{
  "n_layer": 13,
  "d_model": 704,
  "n_head": 11,
  "n_kv_head": 11,
  "head_dim": 64,
  "d_mlp": 2816,
  "vocab_size": 32000,
  "activation": "gelu",
  "norm": "layernorm",
  "norm_place": "pre",
  "norm_eps": 1e-05,
  "positions": "learned",
  "qk_norm": false,
  "attn_scale": 0.125,
  "bias": "all",
  "tie_embeddings": true,
  "parallel_block": false,
  "init": "orth",
  "init_std_qkv": 0.0217,
  "init_std_o": 0.00426,
  "init_std_up": 0.0217,
  "init_std_down": 0.00426,
  "optimizer": "muon",
  "lr": 0.0105,
  "beta1": 0.95,
  "weight_decay": 0.016,
  "lr_head": 0.00782,
  "grad_clip": 0.5,
  "warmup_steps": 200,
  "schedule": "wsd",
  "decay_fraction": 0.877,
  "decay_shape": "linear",
  "final_lr_fraction": 0.05,
  "batch_tokens": 262144,
  "seq_len": 1024,
  "doc_mask": true,
  "train_tokens": 1542000000,
  "steps": 5883,
  "dataset": "wikipedia_en"
}
MLP neurons of a small language model. Each row is named by its layer, matrix (up: input weights) and neuron, and shows model dimensions 144-399. Each number is 500 + 40 x the weight over its row's rms, rounded and kept within 0 to 999. Numbers have three digits each.
Before each neuron's rows, "fires on" lists the tokens most often at its 100 highest values on Wikipedia text that the model never trained on.

fires on: " such", " time", " ×", " times", " wide", " No"
L2.up148:454440485491483454566491496535528485475527484520454463500509511522484509502512468547543526504483542564480506564516583546509544536456476508536510418550588511439474510441539513490511446574538445464492485398413483549398456498464495479493547509461532493422520510419548487532527509470476499456391496559542473508509428492504504444475464400512476442380584455531575526572512440504479551447538524528370532516492516466479531494438525448472496541491480476497491490472655508564510514498481475461480541455470461458531520482528518456437490466515447551518543511511522447539512500464435505586447519489485500482448512600442506496480511467475525470525525570501502525523403474501518609518521528473441480556501517494489523551544532441513443585550408526507422433509517463568458463508487515

fires on: "\"", ";", " is", " –", " was"
L2.up2173:470534562541612470510507463503468453554512488501486522551519485478500478451531513489546483496503527496502489601410496506469463506420423498493488480469457478510534540494559529475556487466511564502508460518500532460496481515555493559507535478456525575471483509479471476454517534577443526494534530425593471513550550421522445521528475452482497480492466449484451497426463435499518475520408561442557575531510469565485488487478485491525525506478534534438565524605494504412539487531510490553472529512432450484485483496500501528443470588430500460518458539465455540436480576467494511587477468513510460446467569500525500469494456503505524517512459561476621430444478526465468454575450497447500551484506465501542435448435546487483519483487513459642515524447495449488495487472576493

fires on: " to", " as", " by", " up"
L2.up497:543488436459474497553514586483508438393477564594419541526454469507530463536562509510568437496498551542546517466519489566455529509536525510472527495545493511490457526544506492527491536504434541540468461440407516511500478537532480520519515561504481534587407466415507530445415509499491536470506476446485535426453481505473427501465502482493470510477458508458485430553491513544497516491416463599530528522428473516453513545577494472497526451518435591518539500527427473535562506495483499501510510498525548517494543498496506456475441423495522429559486547462513403534512546577425525472478500572513519514577552496551416449531515489501536487493451490526467510521470483473547588530505441460494476513513542451487460458560497533469534508467561450512478521533473429553486463429559521

fires on: " this", "us", " long", "q"
L2.up1714:487493499462441498520475525457449463502478438510486573542524480498526585527466522551510451436477532470489441571557591485527532492572503510524481436535513589513438509503508549524552540496501386471442491510494515532473576451450471450493482548460504469495504490510512497523474546500477529494418482497489544525514423522520491528490534403519511485466455486427513538590452438494523509569514526445512446463499493494486520440520530455510554401435459493575475437537581501530588537494514495549478550496508461533521505497508484528525441502502595439546464435483495497553461527479481485542411513477434478500492453458509441443470515531496495515453512552497510433506494506520515532465515536522500498514474439469558513561593490457512447526447539448520417482496488536534462499450502473

fires on: " for", " For", "/", "For"
L2.up534:477552509522419584460504496440466525521491532531586486568537479528522441512499525509484588477454502517483540580474510490493506501509446493478524527549400499562488468588483548520499520592443515502436533472580434519593429530563508449529497457546534485544490448555470468515462504511477461514535501536434486503546472505427499463489527479459545512488530565480483430510540525517527510459541486536463518550495501505469502552559548505577499498453524409515596531546559464529522469460522558502468520531425532434513553547412555537570486469466458433510486514535492481517422519455429480485471480498535516455469516562594434520519437538469498445500428501529482465543500519446533511462505542510586487496462494500508474460589512428470525469441452489519438487485474436478480500502462534

fires on: " National", " B", " national", " tomb"
L2.up113:547435547469411503531500477514514591519486523562461483508486475517482586534501551483583504490596492494555500526484519588545469499458446500468494592528503541542464456507458498542469474491578520512539459486524541569487551451464563558508431516470533482512568458503469491466543498420560520521573531457548446481467443539489561424550477503417551510488547510484522476446484454483499501479503457545518470514443508493472536460516528559441492506486486521526512458467500460474500448585520551536442482507494493487474551441510546460431540534538454537564517494505526462573476494492482494502487570477469581486483551453462495500474553479464406466435481448511518493435559467486491567457503545511508457506470474574576602616463486532490446491432565435410485467559563507516496505493425562

fires on: " which", ")", " who", " that", " while", " due"
L2.up1340:548555488417457491514459526476483555533487512471487527446491478527482475487455568458472531482452556483547538482480498506515424430538445427458496563486516518549542434501522584558506448478538535377525486492453572461604515525487562476451526534460476516485484543513521489441510522514497497567435503483523487461483517469498455496536534446464476489474418579501468483509485453499489532505485594539487403457503471462473509539417457480500562563481533542479437465520563560547446453522539551543544461512420500580534525500469506442505539524550484549497495524458523506445482502441462545513454467548504462497494416466527559548460525454494516483536575497460489523540521572490499510519514437504456452495470474511487488476492523517514547560471551498461473521444507496478529420502446509

fires on: " de", " la", " Sav", " De", " Antonio", "Tom"
L2.up71:510501553471525485416529470494481570472576576537486462484574562552491383528520492447558534483501528505525504548552448497525473591493516479411505494478525505512514508565511525511551447573490559529464483499485531527507496521532473519539468538519529428509540525426500493523521501521483535476522460516476447494477427541469491526485510516472504447451586457465567529404508527543482463553616487531492512532501555537492558474486542472563491519431458508529499464398481527534557433462564457527488477515532473544503434526487503498496542464478518514507547440494420531465509497480481456517429466517492511463508581520516495544484518544514552544508508529536414506536530498429504502507512429436423542478557501481468498491540451472485489567562506506508466484542511456540478386540475485

fires on: "s", ".", " States", " S"
L2.up2212:421474500492534410501458503512447564512484495458517492488490411500517498433469511437574496476453556613422470549471517471436604485461499458548448537520464539493553510548478486471542527438523490584517537498567493490532464479514545468620467535453454486550566530508490546487462470546468504460482485529525559532540578465461534410540467459556447469530556533452496470497591498440463514483497422445540566546489511507564489484567495371477477537486510542472457502522467516547527462515565575563474418527480490468527540494509529501551446555484484502487513507537505491546493508487487502423455451475497528469487490491554509491488458522528466519458514404466506482522533515461451504469534543474565558548468491444525621497434525449508568531498515491490502462530477485471553483575500498

fires on: ":", " album", " game", " Festival", " Length"
L2.up2250:449499541469500514487531504397433507420494460477578450531456547479529463543475506422502511458571528510542565430525486508572513509445512477485474479502467476535513496476460526509521484480508494453481537487495435488485472443512441480505442444449517475572482430494525457477506490507454580508526381483507513516541480457436436480520523480530523580516488499525576540550480498537487466500537489526498587519466491565529456549505529414502552493507482492445547549585446524519475471493520459523391520492475577494536526493506504447474460541522558466529520499511468490464530492508420564497582454552494529536494514465570499486493456469555570544483454501460441512503535587511495508491481520449441538502481494528460476533475443535530460487501471513496546508490516428587498551473494572

fires on: " re", " code", " office", " temperature", " zone", " chemo"
L2.up1619:534534456532452485478428551475468466492575463479529511502503464441406503526460467476523569459569502479438505506514495561445495485556461419542485477505492489477474489444475491485472428515523461537431518558469499515563513552443457555514461472555440462535522500569489502430454478469526476505502512448550530426557518536514566489488450455530606435474493513533465471586528476502529497523535438481478513531513565451594511494511415522478530549460568531479531525546473528502514502528584413507431469521439570511480501492485474451485543487514507465502558498506417512464587522517501469458437497464486469507490528490512509488493543537474502555599512497565491549488530459518559586532501483404545500563465565413510498477542486535464487528569519492444541556481467506468468411561456500

fires on: " all", " All", " such", "with", "All", " with"
L2.up1878:487525501478557446469510508512507520485533493482477474458479575520586483505481536428600466451508506456491502468490438542472489497417505485509524481494504490533530519467488495560487484524435484472514583526542568555544441545469498536523485468502510513481457455511470484495543506523510531544535483488495522525523523520526533499449496526498441580434452574477554493419499488569474542440521472519515524509488506479508520500534488486513483472515488542411518498534464460443581495555466462540482462406520489530557548498479561538496537491523445511552461453500493443439448557503545534521499503541459547552526441508546495582504422495549414468540433452478561490539605457455480483445513452492480450548416558517507541423565526476482497480519477481496481501457519528494488548409469564